{
  "n_layer": 15,
  "d_model": 192,
  "n_head": 6,
  "n_kv_head": 6,
  "head_dim": 32,
  "d_mlp": 768,
  "vocab_size": 8192,
  "activation": "swiglu",
  "norm": "rmsnorm",
  "norm_place": "pre",
  "norm_eps": 1e-05,
  "positions": "rope",
  "rope_base": 10000.0,
  "rope_fraction": 1.0,
  "qk_norm": false,
  "attn_scale": 0.177,
  "bias": "none",
  "tie_embeddings": false,
  "parallel_block": false,
  "init": "uniform",
  "init_std_qkv": 0.0314,
  "init_std_o": 0.00574,
  "init_std_up": 0.0314,
  "init_std_down": 0.00287,
  "init_out_by_depth": true,
  "optimizer": "cautious_adamw",
  "lr": 0.000587,
  "beta1": 0.9,
  "beta2": 0.99,
  "weight_decay": 0.15,
  "lr_head": 0.00942,
  "grad_clip": 1.0,
  "warmup_steps": 221,
  "schedule": "wsd",
  "decay_fraction": 0.834,
  "decay_shape": "linear",
  "final_lr_fraction": 0.0,
  "batch_tokens": [16384, 32768, 65536],
  "seq_len": 128,
  "doc_mask": false,
  "train_tokens": 474900000,
  "steps": 12994,
  "dataset": "wikipedia_en"
}
MLP neurons of a small language model. Each row is named by its layer, matrix (gate and up: input weights) and neuron, and shows model dimensions 32-159. Each number is 500 + 40 x the weight over its row's rms, rounded and kept within 0 to 999. Numbers have three digits each. A neuron's up and down rows have the sign that makes its largest values positive.
After each neuron's rows, "fires after" lists the tokens most often just before its 100 highest values on Wikipedia text that the model never trained on.

L7.gate249:530553522497487423485541518472502508539446581464461487503448477532459463465508551534513456499467568558465498481513482412459480530461525502477414408441495433568468539475471484493503525513495440516457449538514498459454510496504462542519522503544493522589429475481461537516535499525493532493494536436537439533475487400454485450398533522511421487428516563543476495489523496537471533490470
L7.up249:490475517544557476455507467474489466521550514471512474563560515464496507543498455462570477541557521509463517604454512505548525470547507560512499484496458484510450518556519510468441504515426532508543447491523534434554493416570497493542454622494488493511499578517480476547532475515569555521470505436465515515545505522474433471535581492567488575506491505508539488556480545462538487527529
fires after: "^", "M", " Su", "2", " O", "I"

L8.gate189:533528492529545471445445456542517492401452559494432547504458423512509463501465445482467446476477442505564455444486514488447380426516512481581434506489497546552486529590451502537481515537474472615528549498546556439470413520496521493521483477499538511466437474516503534459516539520495489512434509469527474529515485464516462440506532521506546527509512513536461551527522485495463459431494
L8.up189:501526489456506537464458497504433535520516512476433436451488515488547520519478506536544583469515428587523468495516454486414458599453478491522489545476441620464485491505449515465495424542542446510514518545482496506426541465499533526483438458495458450561490459570478498454498565517457514466517452500487447514545485471412519520440507472565600560455496454499527519531534459531462473480474
fires after: ",", ".", "\n\n"

L8.gate696:554506495515531449513383439459501489482538529488450451514491424514467496510528491527439430414478489492441520479434505495570437522494454535515457513486492476544476497508463391497537499510555472521500490549489472431435522507497519578510545453479532489537528442486480475464509513544460549474431480467551551579437509436567549522507550538494538410506523557511458448552475520554480494510467
L8.up696:467558521440526546482437567498569381492505540536583515540521550484529501533519507520543513443473451522535470555568463514482471497482515485435524474477521487460584436507505518546539502480550463594515520531466566546467443462428526443520462490491563455514506449512460543460437467543498496546583456439498557518479490464503503470529575479505511528468509491470558480521510561502479533522440
fires after: ".", "-", " sq", " Preceded"

L7.gate90:505503498536460515446526573462519484581528488551496475462516504503483469458494520459567561432471513586538505513539460595420492544479506432544529518522486504506485526537507558510544537455521477506536536500446560500420527534490493490543483462462520485503463458553470482477515519537487490452573500543433507429540421557435537474535450522428445499515572552483483476453508535536449421467499
L7.up90:480540463503490561593462563489462522579530514501495520564459490485518463399469510497484497564557502487498540493539430525579518473477465482508530502439498460439482519469515459553529538436478468535512534503481443443528408531586499563556492575451488454531507484459508466484514489562474411547490553503438478467504456547426484473512491515525529628572556483465627470459487548540472531535491
fires after: " the", " a"

L2.gate197:452466495524493541485465512604401507499468480465482523463493523469484482522495530482515604521491491488521482464496463509519525496525508565490554609448494574488468536557452538484443522476562520478518559482449523506463491477516463476453564429512467473489491514452525451471501454472457473369474445571525515463400486575474485580442557520463562509518488532487509548471443509472528424488555
L2.up197:513545482520416482443497491492564537539556453446535464510531545547499511551481449481509545550488494538494550514489502453538471534466535571377494485511516492534434434515542479554531483551494548539533513520449589470443535461506527528483521492470510507415446509422475579470539477495499559452516467541485551552551548496541550485560564515530501470517474497531482470445465476581562499489432
fires after: ".", "=", " |", ";"

L11.gate682:477506443562517490452520443552550504467504444524463463519489466517503549454547473501565467471518512510468507482491523440503484527477556480464491452469429559514524525557519542468528498544483483494492496488474562486557548537499555478563518467457532464522473475527503517500484549545413517550448452456526508493463540543488481489552537465436519500569503555403434461526498542466503518511500
L11.up682:533538576542520514475538542493427538482472498494472596473461519554527523489515506490527558487508531480463537488547442510478514453556514500544416461484574536548437489491512427492500467501495483501482504538523488452501505545538544564527483443481550519562533506514565514454486515472459523452540540529508523460522429488549525449473421516501524553491433543542563522514480418480469534517476
fires after: "-", ".", " We", " Gi", "IN", " Ke"

L3.gate183:568440500446539530469458432489548552540502502569543548472526487527472473473509539473451465335476508470427444454484534443519520467533505495505473467501497543459522564584444501505520499487487445515504508498491481482508523442455466442592539412529526511506507444469515504504484514533554495476536518473446574499512485527495478525464486529397485532523535517459545511481472556500489446462530
L3.up183:528542516514492511513475456501451480486524533492514464504514532467485586601513508522523513504512563556464521518493475456491533534557474523471460441489508529530506414497440435431469493453491488509517462458538603495478534505467599446476451519402545498548463427483506517515482445588549547516533504490526490476557514479532477456548499438469545515489561512455593516469448492455444472553429
fires after: ".", "46"

L5.gate710:544517536466498483515563494468481449521562484513507487412526506544483501520484513497541548408462474472471481478522498491462579424514575477492595519500506475511559468499501561464460508486496448537522463496456543504530473555476483538618548465460529440544497514534454460445535476535530502532529498469482543479543447494466524413513434474495522521491510427525527509625512524464464473495541
L5.up710:514462496545535470475441490528495538560487532467452509567535567543490471563488480521474498461510512497564520460474532492508515581600560465459443467562533535433533510462491560499503518496501487525460504560517473508527544406431508464458503486542504465508517535531562446456440521509491531471570538490488451476493518484537481558514500498418493488558480541428561506521436449562550444461517
fires after: "."

L11.gate457:521508497489478531485501449524493544549515528533505516493570524461444436541398428537502552500509592602547494505531508473461469560469497568543578462472489507509493481524484534499516536447531541535444563527528531491420487460445493454532525501470562500452511513511504454501563473535521498510545537539420496527462544469481496459493518545486499481535517399453463567476491531460475479435455
L11.up457:499472553445531467495499476440505526529473513482520596585453480510491413491458520466558484523573525556463570490545477483537497556503441491475487514460523510470517529503517422542503542464450578526532531564536558504543537571510479497531511543497484477461514496454525489462447514531381532544481512528487482456528515471455430425467530484533482430508456503423472511467495566453481506534481
fires after: ",", ")", " an", " a", " and"

L11.gate588:530536506531564494494519498528451482480554540492519478612482505538497456499518519442489558568462512447460554480530488487480505520497444440466495536476451430536471583400483546496498587483528531459412465478478571447487512445490486477512518456502564527456460505452443549629536493509452563563538490464508483519450521518504476554454482554507462429468528486497436412561532493512422516532451
L11.up588:399471610476505541484460494486532456522497538474490522505454561477528541490480531513584545531497474503393594566525512531498526497470486564484519566486471516523555525455428532439442501507621476474498424509499514464522517463535535543500471481472537541500500510492467491557482455482513476572509441523507472518476500562449457484533508428551507552496456509529533520562462521556543552454525
fires after: "O", " O", "M", " 3"